Weights of a small GPT-style language model, trained from scratch on English Wikipedia: vocabulary 16384, tied embeddings.
MLP neurons of a small language model. Each row is named by its layer, matrix (up: input weights; down: output weights) and neuron, and shows model dimensions 32-127. Each number is 128 + 24 x the weight over its row's rms, rounded and kept within 0 to 255. Numbers have three digits each.
After each neuron's rows, "fires on" lists the tokens most often at its 100 highest values on Wikipedia text that the model never trained on.

L7.up777:142109169175140112119129141122119206090136135157143092168079139117105126123123101136141106122112106084080101169104153110169153119134100115123116149148131122132128118148107121127102105141123130102093125209060089138146165100145145109154132103167147132157131138164098148153149130102136115163
L7.down777:110114139141095124097100160096147135174121168141138163157145101166128102136141176119141124135088177101114178126130108133143092152155128100152126141141175079114118152103101103122182148137149125147119159109124097127126110099132124132124127110115104127163142107143139132130145111151177132113
fires on: "8", " death", " life", "9", " II"

L9.up42:121133116123183126133177129129113148137138137099121109104091138140126144122117124090175155124144116146103144094093117123099132070086139098132098099149069125136107123066145136116166135105122151098119129118136136118127134125137156107073165157112117171132109119145160139149080154128170126112
L9.down42:107154115141166143159135134155154069120123118089187122130137148140127138096153167135108148161172133114112103137124133151158105137141162124127102146150153108167168154144157110082105137106132092116140087098136162096148118130140110132156123102129132109130135079126141116115103137093156123115
fires on: " \""

L10.up265:084137083110120131135134131148124144088143168124160105123158129130139115123113138112107184149164137088151142050124124150101171137116123072143109123165105141121115118158105128108158081179129098146118155163131147133119130151117133125155081109068146107151146142130125155146140119084150127127
L10.down265:091148133143165124143116143141143130117100122127111134116136150109120138135129115143182132158148110154112114135132104094142119125140115112120140124102088112137138121087124144128135150076105143126165155090128170145129193162132120140109153112143105142093129145128097085102088119130086138111
fires on: ",", " (", " –", " |\n", " +", " |"

L11.up1013:109139090141143143133136155123125119102178128123149165129093127090089141093102129154129143154129148103163155164092150146141107147175097090128127092105115083124128133157120134120122142132142151141118113136135104187133106145127132110133127125190130167105124098130139134107105138137084145134
L11.down1013:133130148134140118108104153128111132120150117165123121139153128125130095144145128145107145117115142162132094129157106121146130136089150102104144132082132173113143141144134127112111127168137151117131082095119128116110115072134169092112109149162118087112126149100132158133148122101172130158
fires on: ".", ".\n\n", "|"

L11.up454:113121102153140159115130176137133185115124160096091135150122130168113129104141103148162111134106153131128145114174187159137136072120088149121127120153096101137099112167110142147124158134144132087159107151099162127170105099157160107115153107129113116120138092167103132126112108127135125145
L11.down454:127103125194138126156112096154127115134067167168151078127086125147147125162145061117077150135119078125165148144106113110113094168091152111188155101139130099128123147145161118124106171159111086130135091116147126133090132163111149131103168123120152130125123152105156145131185134140149128141
fires on: " |\n", "–", "-", "1"

L9.up976:162166131163104141109125120103097145127106102151090140112148164121127112147121154160131090117127091129147138126101114146093142192169104101132161134151137136126142134116132148116122082101114101146135114123143103144145113128167127152108157177126176124122102108127084159091181110102114109141
L9.down976:103146115110130102124129125147150137137117124109166097114107097123131140146123125140157099126130187169140160101166112101191120123095114129151104163100146111150129158102125090112154151145167130103079153135111128087151118126100132115171148115128121111123132147094113090117137176119180163101
fires on: " at", "2", "att"

L7.up1002:102117114156105165129132130162170109111114186118146090135151131105157153149094087151180073119133127126147134128073071125130114115181120072148145121107182139135176129145159112142108128105119183125157089140119169148135115119176166153110146157108105096124122158165101129126143108088137134178
L7.down1002:123145128144118071118134098098090133136164102177097141149100147113163113082083116122144164090164139143138092118177125148119131118121121192146115132161137133156110130094132141123130125151137117132102129124125107137138162173100117133112147122113143153130095069131135110109090193104128150121
fires on: ",", " (", "6", "."

L11.up496:102113122162138116101128131142120060101159134131138128120122127116129145130120107180100150094136102169132103156087134155129133105142120159144105071112136162117126081152161100143128111151137118137125097106175145156105119129128122095179126188121102104107129135123188093128119112167131111164
L11.down496:130128099137123154172120088133120131126120133094131136127130142109148115160102133111108113149130140113159140140131110174104117137109157106128150112155132128110151155100101086123126106157138129118128132119144146102152150144131132107151101122109116118103111126128144159122092155073118163145
fires on: " ", " $", " £", "5", "8", " c"

L2.up1200:150162181104128147129135132162182128134097113161117133098110149161143125154124119119135101061080101161153144117110153105119119140124150117144108149078127155124110070161137108130122136092139165105112144170123109127140103115119132155135109144086110109144119152124136153170136154119145100092
L2.down1200:096066095150118111096128116103082114156141139067148098155139111105145136137140150123133143185152145082122111153148119154134129104144114115104136128141127101119129154083104138146157130137119116155163120084130143171128121102137096099144127134163165148113102133126098124086115119125113182138
fires on: "le", "re", " main", "ending", "bo"

L11.up742:152126133132133111122110137149130137118152150139170149139155085077116131111140095101143116122131134162125130118105132141151104105143119121072125126170128153144166145114108133141133107145112102085164100122103104100081110156144155110054152125137075145111131140177153129128114140162132119117
L11.down742:078153152107156134132132146086148070106130099164085120108092107114145125176130148126132081124164096123118126161153155129133117117130157131134135172124127092099130131106161115091087162160169137132103131126148114129111116129106136104150106126112139079114163097148142130126128111098159144170
fires on: "0", " P", " M", "5"

L3.up799:133123150155145117113120126145147149106133101079104118065106111130108114166142126133148168122140121182140092056118150145091160102147165110145139104156169149120116133166123135128157139110121129136114160131139158137101085131104145143106108125102116097135087119123114148120120143162130119135
L3.down799:136144149107134120144158154110136088148130124147158174178147128159146155110107123130110096122100151096124131151128102116127104081101150141115110161078139127118143117132142097104104137180154088097116096159079068142151176124144143142141143139147120142106104124128197113123123142093131154105
fires on: " known", " such", " out", "ter", "ed", "\n"

L7.up279:139125094151146114146122087102127160166182099129129115079095100154103183128086113157085146129126127147142128138114170119105130129114154140069067101128106162158118125153094125157169140095109113118115136125099134125064136163148136133122094161155113114082122167126151112155090124108152136102
L7.down279:162128122122130160071131133160141134153071112141154166118081175141126107132135120134113086135138101112131112086142134149105126116162085177191137157133109094132104143123137130130141151136145146128121067062121185112179098106115132127107161117105157142090157115151088129101157129141113130128
fires on: "-", "."

L10.up337:134136133112092152175147142138112120046140119109139133089122114111130156141107125146141125136074163163109119093113128164129122121134121171120097174145123140095124103099141129125110142114122114121178132150140112111139099125100134147127142125066105148165142134104108143147136108148086132158
L10.down337:130111144178121116123103115082137127147143137130101133159161135118119145152145106119119159111143095113164116102136121118126174100139104083119149105126133102130104138140111125080129097177148132121129123094110125145123104104136104120137131157169118130127142090175135123162128139130125161132
fires on: ".", " Z", " Ab", ",", " Y"

L3.up985:115118124135086151144095130160092153145124136146123172122178109154169148109134112176128143106148119154147107129122148115159155121157137186129102127121128112102122129145073155118092126117129058102133085117108091174080099126115137164109111121152111140133102146134121080155123146132147159103
L3.down985:119156091104135130108160158109123136114132087123190106103081114127138090107108165098161123134137123119133132141155131151111122091081156108139108144127122154181122189121127114107153127139154188143106111120111132106134107163160151123120114106139142133119159128097132163097164092112122139156
fires on: ".", "M", "and", "ol", "R", "am"

L10.up658:157125098096137129146140114141118124128121120153106105125126116079145114154133125126081169152153093087122166129164130144098105150150102132110130123111086133115128157124125106113111128116131141122135108145153124122114148140104149105139093139111157144136054154156133159139134085102105148135
L10.down658:134119156142120101087165094101115153097114069121151137136121145124111129101156132125129134156151166129123157097108106117135115112116146189133133117129142135104119131122164115092186097112110124145116134126102129165158139102123124094184095182079081145115155166134141092110149137165145145111
fires on: "0", "4", "5", "oil"

L11.up95:104108136151180170137124171133126112123122126160131106139153111110086095123120155116158113130098137138126115132146105166148153125168114120147114131135111074116105131151085137114133151126117129124116108106111144134091136154096122148167065145102109138129093134136139136116122108088129115123
L11.down95:144106133157117138166124123179141144111131122147115114156117188122128129100157136118101084104158138139122133141090102152172105126078105120079135107220100146111116126147150110146119139110158149120125142179127140135140121131129133122131054136134119153202106063114122124141109107168094144164
fires on: " ", " V", " W", " Ch", " St", " Z"

L11.up98:119124100124149132128157179134121109135116099117126114084120139194133087120136142096095128152117138104158089126181102140105107145122109134135158109095113084154104166153125125136111125137082124093098123180103134137151142125143093122121104102118102114172141090121147168118133130135126095103
L11.down98:106128141125131129132092122107105133109139138191164154163139118131127146098143151121129139103135130148146122112184135150130132121108102136109122126098129109120105129123109121096051114153183139115119194108107149125095134133111144182133219115122140130122098171178123148118170119130129141122
fires on: " of", " for", " by", " |"

L7.up168:113178132172113084129138089203138176083133064119083124147116124085115103138094142141130113179141112145088110108122154099125112110132104132114122182092089114122116126107116108136094136112143140115128147110105124169106131150120160119143142116112103110173102133145131156149133104109087152155
L7.down168:103083106090152134166173124117113118125105184123102139131145134153149138062138110171137156131077156138132170109156115113088138173131123134110138087138148154139120138128107176125154102137164132102140136144140092103124118122163131140166057114166122115119140155082125127097143105142157115096
fires on: "0", ")", "5", " several", "6", "2"

L9.up404:130143109149152083141179134191128105086151109107127127147159133117183123121150184129098095121120113105170108100133169094109102119152112110155129130151135141099124063162147170133098056135147142103108156117151121118117136158138143170123111110159104130142125128165192117162069109147122164141
L9.down404:163112154148138114162125113076120105130127116142122109117113086181069135115116124133123162131100135138072147141106113125121105126128162168106118088137158118129132178161099113127142189116104165166151122139098143129158095100118121098119189131114138121124121120111102149100140148100139109106
fires on: " and", " F", " to", " on"

L7.up319:104121116166094140115145111092119154125118135135154060180147150144140116164143151146142122114139125131138117123138138134105132180127155106172099177112182091114137156161118109177093158161111147082124116120071152107147117164117113136149132098118081141108114152135168137111133153067150124185
L7.down319:129101103188127082138131140160133117094139133115111153095102070105119125142093099156125120108110125112106172113109103165167154133140124162152143133143114122129109142124171107157169095119150159139103103128155083137109099089113156172121136161136174094142131136166106151132147114163101137126
fires on: "6", " (", "9", "4", "8", "5"

L7.up599:114126096124134138126156136131107113130094133178111139116140112124113128078109159113083102128092154144127116112123156133108147141110112122149151117103116140142153088135157168081141069176135129127106132137149124089104088165176110111155136115075155112081124138101144151154093114118108087112
L7.down599:140163138126155151077083148105169140146100124112098135138127112162128121124177130194148145188107156142130138131093117108115100139163122120083132151101153136104133141115147082168057145109125139133178167164135155121141099073103142134153100151146115103137121139162094134113109126163157200139
fires on: "1", " as", " was", " on"

L11.up619:131153119157154073142057107124150145124139151113173174100112100075129138157118104133108127140105108138105130147105130101117057099151092098110109140101122128075178105110117128168136142153113075160120151130112108171134102105135173133128120122121135117141125112141126122126110130106149125167
L11.down619:119104122100119174137165142142170134151134094150106117145142132159131106089113143112147172152118121138159102139161146125111138121116139122141136074133121158144128146174179129120098106146096201156114099128105127136091152127131089142118099112131115117120122105126137124135117097114111141160
fires on: ".\n\n", "."

L2.up1179:116117128129116139144095095140105171168144172136129158180101107110094133084107139121101142125123164163110109092141129154120164104170121117128124103151148147094106046160114106079105140159154073102101158121103143104115114094136104132144139150110101124153084113084169128132118122147137143097
L2.down1179:146123114125129114091154144161134099128110128113129103119115155145163123156145143144173124125143137094135144183105127105112122163078117150126144156108117104186146197128132135179135113115076196113145138132153106132144118125109156116124102114163163138127161126173090089124181167129141129120
fires on: " up", ".", " ;", " average", " Carolina", " day"

L11.up39:124138131146171090109118153170114097143154129151141130131157136144088104141121122163122110107125116167159110141105112104122129104155143179104126080123151131115129088120151157088157145156141141122138109134140087155111153133160120154136130162151080147103101148140155165105108128083104164156
L11.down39:148130090118119123121140141112120143105116162112103147133105139140125119109124141098145146128139133110112108102117164142098136139136138148123144112158120134133143144139138113162086072117141164106107082095109158110159111122114120139155086136115152128069094133107097107144107104120151112124
fires on: " (", " \""

L2.up858:170122084132140137160175117117107095118169140062139127133110075142113145135102140151137130102124150116136131129083141123145095127119097124136102084125117132120115107130130184158148094090141143140143138160109133136129098129151131162127159109149111132139109106117113086128124161120094114113
L2.down858:101145160114116130088104118116144139133099158189114113082136154191134098137127124140096157163126141172140150136147127172095123138144129088113113200104141129136121144136129088070124147121115108139097124074138120110098122126101127109148132149122145134154151132096139117147133117159127158127
fires on: "az", ".", "oth", "oor", "ink", "ini"

L9.up156:121114152116144140116111148147135096069133109130119166136110122156148167099180108188119148091106147186116103079119090157158122166111153138100117116111105145122122118109108154153131093134125152149162116170096108134114160139129122148136113152148147056041162117118152135126110144116115142111
L9.down156:107154085150138165125134082100108146156130140104131101111117126097119117163140175106177081153121146086134135117153117145110131118108145163156108125089142112140161130159116176140115144135149094103086151120115154096117117157153100154127217158109127168173115135145107118130167114136153130113
fires on: ".", "0", " "

L11.up1087:139122096082110126164140146135118103121106098105127151148132179126104113107147147163185118114131168125145125135108149152115128110121143124096152113184127116138136099112165092155153160128119105149113136114138143204150163144146115140159087159130088132096100125141131174075134083133098122137
L11.down1087:128160098132126093103123136179156172147123161161149116127105093145120153159087102126094151185127092073095136124157125075114130177126117134132094111108087144110095125099117126128101124146124155102100073100120106119122116147135102098133202099113140155135131106106105117115093150079163150150
fires on: " \"", " he", " .", " #", " qu", " p"

L11.up102:130125143135098156132093128081109113134048173105111126095175083154151134151132144096119133142127128124106135147145142093131120173128132137187120091115134133126118130100130123135163134135095156112158142159098105120163165081146116113127125173134111137126140112134143119127128135137106179170
L11.down102:132116121142131120156115133123135183106168111107089141094111115181114168126091132120106143083168147090121176147167108173146127128128137114135117105162136124118146111091095128130124129175123087106114181102126111130103132136104144109106163119156139107143147097126123142105105086161112093151
fires on: " ", "–", " ox", " protein"

L11.up125:142122091149136103175128145112155141137098142137155112126102137101152136098127137130109139142103148161150117159126097114178141104167127156098140071131126142090127135159115151145125099120118154133172139131089082122118116091110150139145087150125179173151122103094076094121101136154113164116
L11.down125:129127122084124166118088125152106143108102126112167185102150137135085118140128156173131104139121122148096161144058128109141139132097128105134134125178136171096120129079140106124141126127145101148135120145172131122130161153123121110119147108105139108085120161159129133120171161143092089096
fires on: " L", "–", " P", " Le", " le", " E"

L9.up130:122145117139189108132149119142138128119123098102178132115106126148135130143093149159137116115109100146137191140125130093104077113124103154120115112156111111119113140132181133132129132075163148138101121157131147087171115120165108150148132097143048109150121114107091128084142132109139136109
L9.down130:145127158141102130115106177145120156152138148153100110089168108142083124152143141097133124130140168132094096091115122111096136145133134119097112113116110127137076112147071130149097155145133097122154133164120147170100108140129167141120081164141171109129149168142176118155155138136117156111
fires on: " p", "-", " s", " a", " m"

L3.up462:113129129148145138149147133134157138110161148116145122097123086132136115158116157120121123167122118113172121147143111108092111130123151167086151113134116134168117138176114164103118130172120107155097149117097154130157151153131115163119119097193136111152116137144135164119127098184121143138
L3.down462:160107134101108144155107131121146162147147090170103140139125120078157155126120133143143130116139139144133141126097147130147137135122124132136083090139154118135131089083134116168139148137121144135108158125128119127113093104140138141116137183031111133081184154110112113138138139100153155140
fires on: " of", " to", " with", " out", " for", " '"

L11.up732:131098146125086100124115139087137158130139113098122201134138125128076140178134080159151080099072099120119113149132141109133136146121143156132159104145166154155154123123134130105151078118131158140097084105086151120093148146119140162110157097116104108104134100124122131148121082148149093145
L11.down732:121142117131121120145117141121108141136151097146089100037120135103112158138157135113174109160160112188151112115116099123094198138125114121088160141085147056156083154125116155120108130129126128088129108154159132158103109131165111145152128123133145163117135162127139179150123123130095118102
fires on: " in", " a", " by", "|"

L10.up746:138169110128114121134130132167124124166118110075179132144155136158100104122128096132106124101180111139130115098133070153142128093110145118122135159147166140129137112133131134136149097111079127169142103163120082146094123146188130128120135134129137168126095126100155146143142142144187166085
L10.down746:126096144141152175082158150123102091148107141134135135142118133138154191153126140151115106103165159139106129116131085119134161123158162114103135111149104081131140104136102105088121079144127110139115122117155089130149140133154152110139109104139182105149140098116114092090097124122142118118
fires on: " \"", " ", " (", " “", " In"

L3.up364:119106120152152109149110157166118075154152119141087127127134100083149121122112155175112147139075130100109120087127109129106095134143132118176097133163094130139092100114156136116096093122149136164136148124146149122109161165143178151109157098133129110137173102132146121191084134154133105126
L3.down364:135101179104090127119136114125142137113142099145109126163125147129132112155151115093116094154101187178148149146138094136121139144159140115137081141121150127145132119138103106089161172145088121108128107147143145131127079118139140136138082137146132151110114135110149122128156147103137106126
fires on: " that", " for", " check", "ib", " way", " with"

L10.up1124:103119148142139121131141160126095112139090111100118105149135097158123128093124143110130126146139139111145134101116129097171086152130118105158101132138141124131111145112098132152142122077108190078114139154137126128127149142137134152148154116137092130110131082120126096134117151141107180146
L10.down1124:127137119147124179141118114186147094137160148149137133092138132110095109186105134105072180145129130116140115138137144150078137084103144146126166100136150125102161099151147130113099118152123111153147154112134161099147114099163140088105139101126129141157120147118095153151116112144091099125
fires on: ".", " (", " $", "2", "C"

L2.up798:099124166125130134127091141180141165136167149181091138168093110140159141096113124108155114165175142146149188145110146129159136157135133108107144117097094144165121080105134121114154123107119163101065097117137151165134119106171118091120117135140123115131082128123181082142140111076104108120
L2.down798:181143116108119115117153098105119101109087128089175117074126159103095137115145101118103162086103100111163089109096130119119118127113127149131111129133154084103141164143130110104143132186148077134156162114127103114114136124104103104124131111116125155096141138189048147117118149169145141131
fires on: "]", "able", " Madrid", "ious", " Khan", "//"

L10.up179:178103106153114111107122107149175097182139173152151160145108123118102155137144114123136143112138138149132149150116116160167131112149114128107122163098111119125114163148094162183106151104114155143112161103147109129150149114161115136111166066152135116128091148166130142106120125135127092145
L10.down179:126159119163140171121136123128133147106124096108144079141163141115138136135139137138136131142120101100118124098174183099087142122143126150123148091122180107105130122149130092033098133094123121104148110120124152109137128146116136129155119188100130124111159126119116103107120149107117120132
fires on: " ", "0"

L3.up85:144109138125134111142125129126083114144136103150140155186152137160073105143137126141115127094099141143111095112144111152110075157114149127117142119184152102094115118153148161129141111119120118141102106117104134136174149091096140109118123133099121122083081098109125139166139156119161101118
L3.down85:123141175166160141088118099128182128092158125157104123121105124105175136140082139114096076127136135087118115155132126093127125125149114143123097128139135128183132166112100123097114155130108138161079107111138117139144153143116136138097109135137109172119145141102152099112141115138082155106
fires on: "f", "c", "g", "j", "m", " br"

L2.up148:127156138123121108124139124120150145142122111129127107118131121086122120113140116162123126129118135154143127162120146119101102179095159095124101138131105136068102067100095130179170143127100092159156166123110170127157117112149074117143159168140109149080146086140097132095113173141151155152
L2.down148:136128153105121125127134133133128129137138148176144168111145131137123135118114136107122146135136111080141101118127138128089129089174106148127149081149151138144161165166175129106095138128136152088109079138125094117117146133110160117100107087116110141162116132117118113164160139110079127125
fires on: " as", "O", " plant", "est", "ear", "ate"

L10.up446:136092137139118152144154098115114146089162126180112117149114138118141117124125156165124079157122084118126139171117103100127126112114125102124116105091117136129083151148133157131092049132133110135115120171136122121161138106119145125118103132125116102135133139130098107137128096120165114138
L10.down446:143121064159126170076077120108130149102119129130134109162134145135107122110134079184152107131115127119134107081115120126172095133110152112134111121149136116146149122129126095118160145127112103109102101141161161089189102141131096129162127098105156142111163111121144161148151150150121135109
fires on: "9", "8", " t", " success"

L9.up944:176140125142148107130145194164143082101135141112134132081149135115109161133149125163096164162127098117112135131140153161114089112150108086144200140115107132128159159102161185149151107087162126098117127127138130157101152085131152149106121108152155116127121132117156196124135118140125099141
L9.down944:084105097119118077101144072123118150142105134127081104114164110153122122148125154140151128109148140109159162114126090154131134151098138104130050151126103113126090162126136126091155127121139121163153130131134159131165148112107126113118149147117132121104125103153119092139111121189106102146
fires on: " ", "–", " just", "2", " or"

L9.up467:113094156182128116153121106086161113105141167159147129094113102107112140135128118127141146137112139098161108105111093172123142158105132088141110162093143160098150140103122113115144120157127118138108108123122154128138090082094163155117148182154157094081084100136143115152141117127122114127
L9.down467:146143138141098121159165148158093154102116144123093132129127168115153140113117146138161153134084129123120131110148140091148101140125124151154115126129099151157111167120129150141144101203114137123157138119127134088147158153127109114171120162150109146176148119112094109171115171157132137163
fires on: " |\n", " ", "8", "7", " |"

L3.up717:141160140143104136137145122101131141126143114127123133085080190102103138104106159134144118134133067131086139143135110156140064106111120121123158158142123156101116141139148074114103149126125109175166121170137102108124109140114097162128136144104137162113136102156143144105077113120142110088
L3.down717:075101116123149130101146108173154107101119133151147109175137062140113124140136116087138141145142124145149104142133144117101177135089116139125143133111126138161173146119116180125161088117108116061127106132125146119116129152125142128113142107148128137143107139104151111134132146151099115143
fires on: " (", ":", " °", " (°", " by"

L7.up1271:161090155161148122121121120139117157122121133159172131116053132146127083133136143102161135107144107135137139123146130154169163156133084109153170156137141134113107129104131164148147105111114144152142147148077120129114123150153156164124153147136112130119153100115115126102108136105103126154
L7.down1271:145180106085127128116172145158147111082144133097114158116165159162123154102127161179143132104073152162152105119109143091134089083121147157129147103145131139148132135151117143073127119111109129136178122115156128138123142100133103078110157128106150136131126165158105135134113147168100105120
fires on: ")", " |\n"

L11.up258:116132155175090124158142101106112120090108102104144153145131133135099161089158088154163135127151116113168132173131137114134070090077151182113124159108111109094127098082141079110135159134144143158141113133128109163153108085148093168169157134128133142091121113144129108109127105110115095149
L11.down258:116155122106128126169120173133117122147121194167139154124142115136118115136101152075101136137116151068104109117123118117123178138110110106127132121152112141142156173135119147143169112123161131115113138132121106106102154133155143116102207099136157122142129108136119143141112154151112098116
fires on: "2", ":", " (", " not", "1"

L7.up546:200144127092112111124128118104126160097168111096135102103123140138116129119097145104126171149152140138102151098132142143086119117142090040135145164146095144106120125127133135178100073101107110126094079144125119114181119147162123116141111159134102096117140135149158139151060133153128102138
L7.down546:098123162131110144141140141131158111159107124120116124133118115100088098140138093132124147128105113111144108129149144128113165156143156205116127122128167096098172143077154102106095150159132120112130167146123129126113118110105143125139117103141130136132103170109084159114137126060133130151
fires on: " and", "l", "°N", " or", " to"

L3.up466:104174145178095165142130137184122101161142125117134104108165137132111114147124197114152140143102104070183130117114109150105132150120104135121147081148108153091131073082104106114132150091126133176152126124127134123080142132118131129155115118138117142168084115144103122044136117138157111137
L3.down466:105067154086156121128105113093138117090128144130113164149133154107102147117157105112113124130166104195075154129118104075184171104111147100127113182100105138143100145156153145120100110143129130112116147134139121148157106138128136116124141146099106124109151131136096171197126130114105159130
fires on: " University", " as", " have", " at", "-P", "art"

L3.up275:105080134176150113148116108119134103131125122144156180111128128151136164123102113120180093106130094101173103122151115149090142161156065091172123126133128093128110150146170146144155111139135152107140112096113097159185095145101129161096097124111115129165125131141111099120162144099105143155
L3.down275:124171149153121137098155139101148150106112164137120112119100121085168102129127128151116130146114133125109123103114168092160107118146162144169084138123155115137084108123122130073112153124084121176125132130131107153105189126140159163129146121152128159112134126108136129166097083130144106100
fires on: " (", "==\n", ",", " ==\n", " footballer", ".\n\n"

L2.up69:129135158126128113112138157146106119126107101120125145107117082135154113096136143166167117093082157144136140144115156140127123151143133158142136185109052124114155081141151144118084142132129119139095178126094152121123094110136143123086186101091138129128128132133092119122134139119153140129
L2.down69:123111128161148158143133084105138117106156134169116107161161138138105168123130127135123115141159116110164091104134104113127138129104115113120079084130180124141089143096147130160165149130130125126174140111137096113126134140120170133166097151141098151124126124117121126152150108147124150144
fires on: " Dor", "or", " her", " to", " Mor", "man"

L11.up961:143133137098148114085096138102129122129118146136165145120124113147126105133146114160145148150101139147108120144092107139152138109131146111100108102065128115122112136131125144100134135124125154156150126163100147155129159114101122096172148121163148117083175125139186127175126141147132158161
L11.down961:094118157159103112143155137140145099151132145119119089148100140118085098121132126140097144132169095086154144152155129098106150111119125172144167148158096131120134175136166139107174117141142111123118107062104139161140149107164150158070152093089114099150111132144100129139112119129142124112
fires on: ".", " was", " (", " dem"

L2.up341:140125121124189099112112087138078079160121088098117115141144112134144141123150086139117115144153123109112130131093138159134104142149172125118147088154139122127126135147164116089152104101090121131125079051113110123100103146111145112078117133124137126126134132135100141142162124119128138112
L2.down341:152111177146116130158128119140170196118127181142113121076109139143119106123095131117135126120091149133137116126114138119143135124126129124167107163096113172110137135096164118117131180122145135129164168187160143124151154070116073151163107122130135129133108115140134070090088119160134098139
fires on: " well", "ar", "-year", " minutes", " years", "-in"

L7.up1197:130120117079137139123103123174147152126136191146109090130128126111098135095102158109117117152118115145116067108149136166125151106098143117141100157171100147102082137136111132111102123136107094121137098162120151139152119109123117133176147088135101132140179142125096111102123159142132142130
L7.down1197:101135108123114129117163128164129128102130103100163152119093083092136162137141145148175144138164127150113134130085078128149121156152157103170124127098128146150119178137131140132136101131142101104112136123112129143122141135135124124130153089145136135158102114117141158126183120149122158067
fires on: " and", "z", " |\n", ";", ".", "1"

L10.up349:118121150112111146135096092131141134123149181212151118087133126115171127086132104100134132108168137129105163117113105130095174103087091141126078122086110106087135157126163144117155121150106154101138092143142130114139144110165132113118087135149161117100134136090121164095141128121184145136
L10.down349:139127162095128125138118124134097115120132155142110080144135178133133097084129127171137132109119160159152118129143155078157121136149101147139097131108157158144142124108136151121132165124134096108139143154141150156103131126137127133139160168114128135135128142138099094139134068133126084146
fires on: " ", ".", " inh", "uter", "lé"

L2.up661:081112136162132086096114127113110121129137123128131087117107119132110107140100094115130127105077141072105152134147137110130139122156179114106139113144149136136108141111124165087114140093119109151107131190083071145159099115132140146146121168130122128111122152138136143126100132177114131132
L2.down661:158100132096111173173137121137142120127135158112123141136154143125151117108146163119091158149151146168171120128101093160132148151107071111149141114114124128128136112150147108153137118143140136118142120091181166169107169152154106124101136083118155126157138099130109143119121119089156135127
fires on: "ers", "\"", "'", "”", "ume", "ch"

L7.up764:136110144164135131091147158128193129122155131143152147192115121164164105140130146162134136094116155117131117114116129151110143161142099158153155117140154107105161145117149129125147112164154112055112138139113119145090099131115136163172136153113148139114143153114150134130108138094103112147
L7.down764:136112137106129091140119126143054133123138138102104094119129124080099117144151102138084119123105130102169120169144117130117086127102176137141095147088112156145114101135124137129134183104100145141180092139098124086153151128143127131117112095161134127098125109124107120103142134135095138172
fires on: "0", " M", "a", "i", "in"

L10.up739:136112123120052150122114153124104145127141137093128143131143147120120112112148146183116123136129110079140149102120091135116117129075106095094105081122115124129152126116146137119117152139126134156110112126129136163160094117146143109111109130106120087131125137109143153145134127119194134142
L10.down739:148132117118208106137172142176101123122127151167143143117072111096141115110158139112134133131132143110126147121065087127162155098107131156103142137145150106114136141090132125115145169127114102124143150157111085114090162101164120152136183106107138151138121123145129104104132137113175135100
fires on: " |\n", " (", " \"", "|---|---|\n", " was", " been"

L10.up879:118144168140117125169144140153133143086092131101156116124124113160138102145113171171067150067111154136132108139141076187138123135148144098078085121147178123117112154116171166101135122119121107121162112104125103097157178078122104130085144121164118133117138141153154135147133126070094156092
L10.down879:146139125101093120102151106100126130177151131142130198135092131120154123120161142074138140125108079151116142080113146170137135142116096138145123121094108170120177121161129107133126118101137145129144095126147104174094068128107111098117107126089117188124100124145098112115137125133138115144
fires on: " \"", " M", " V", " Bl", " D", "Part"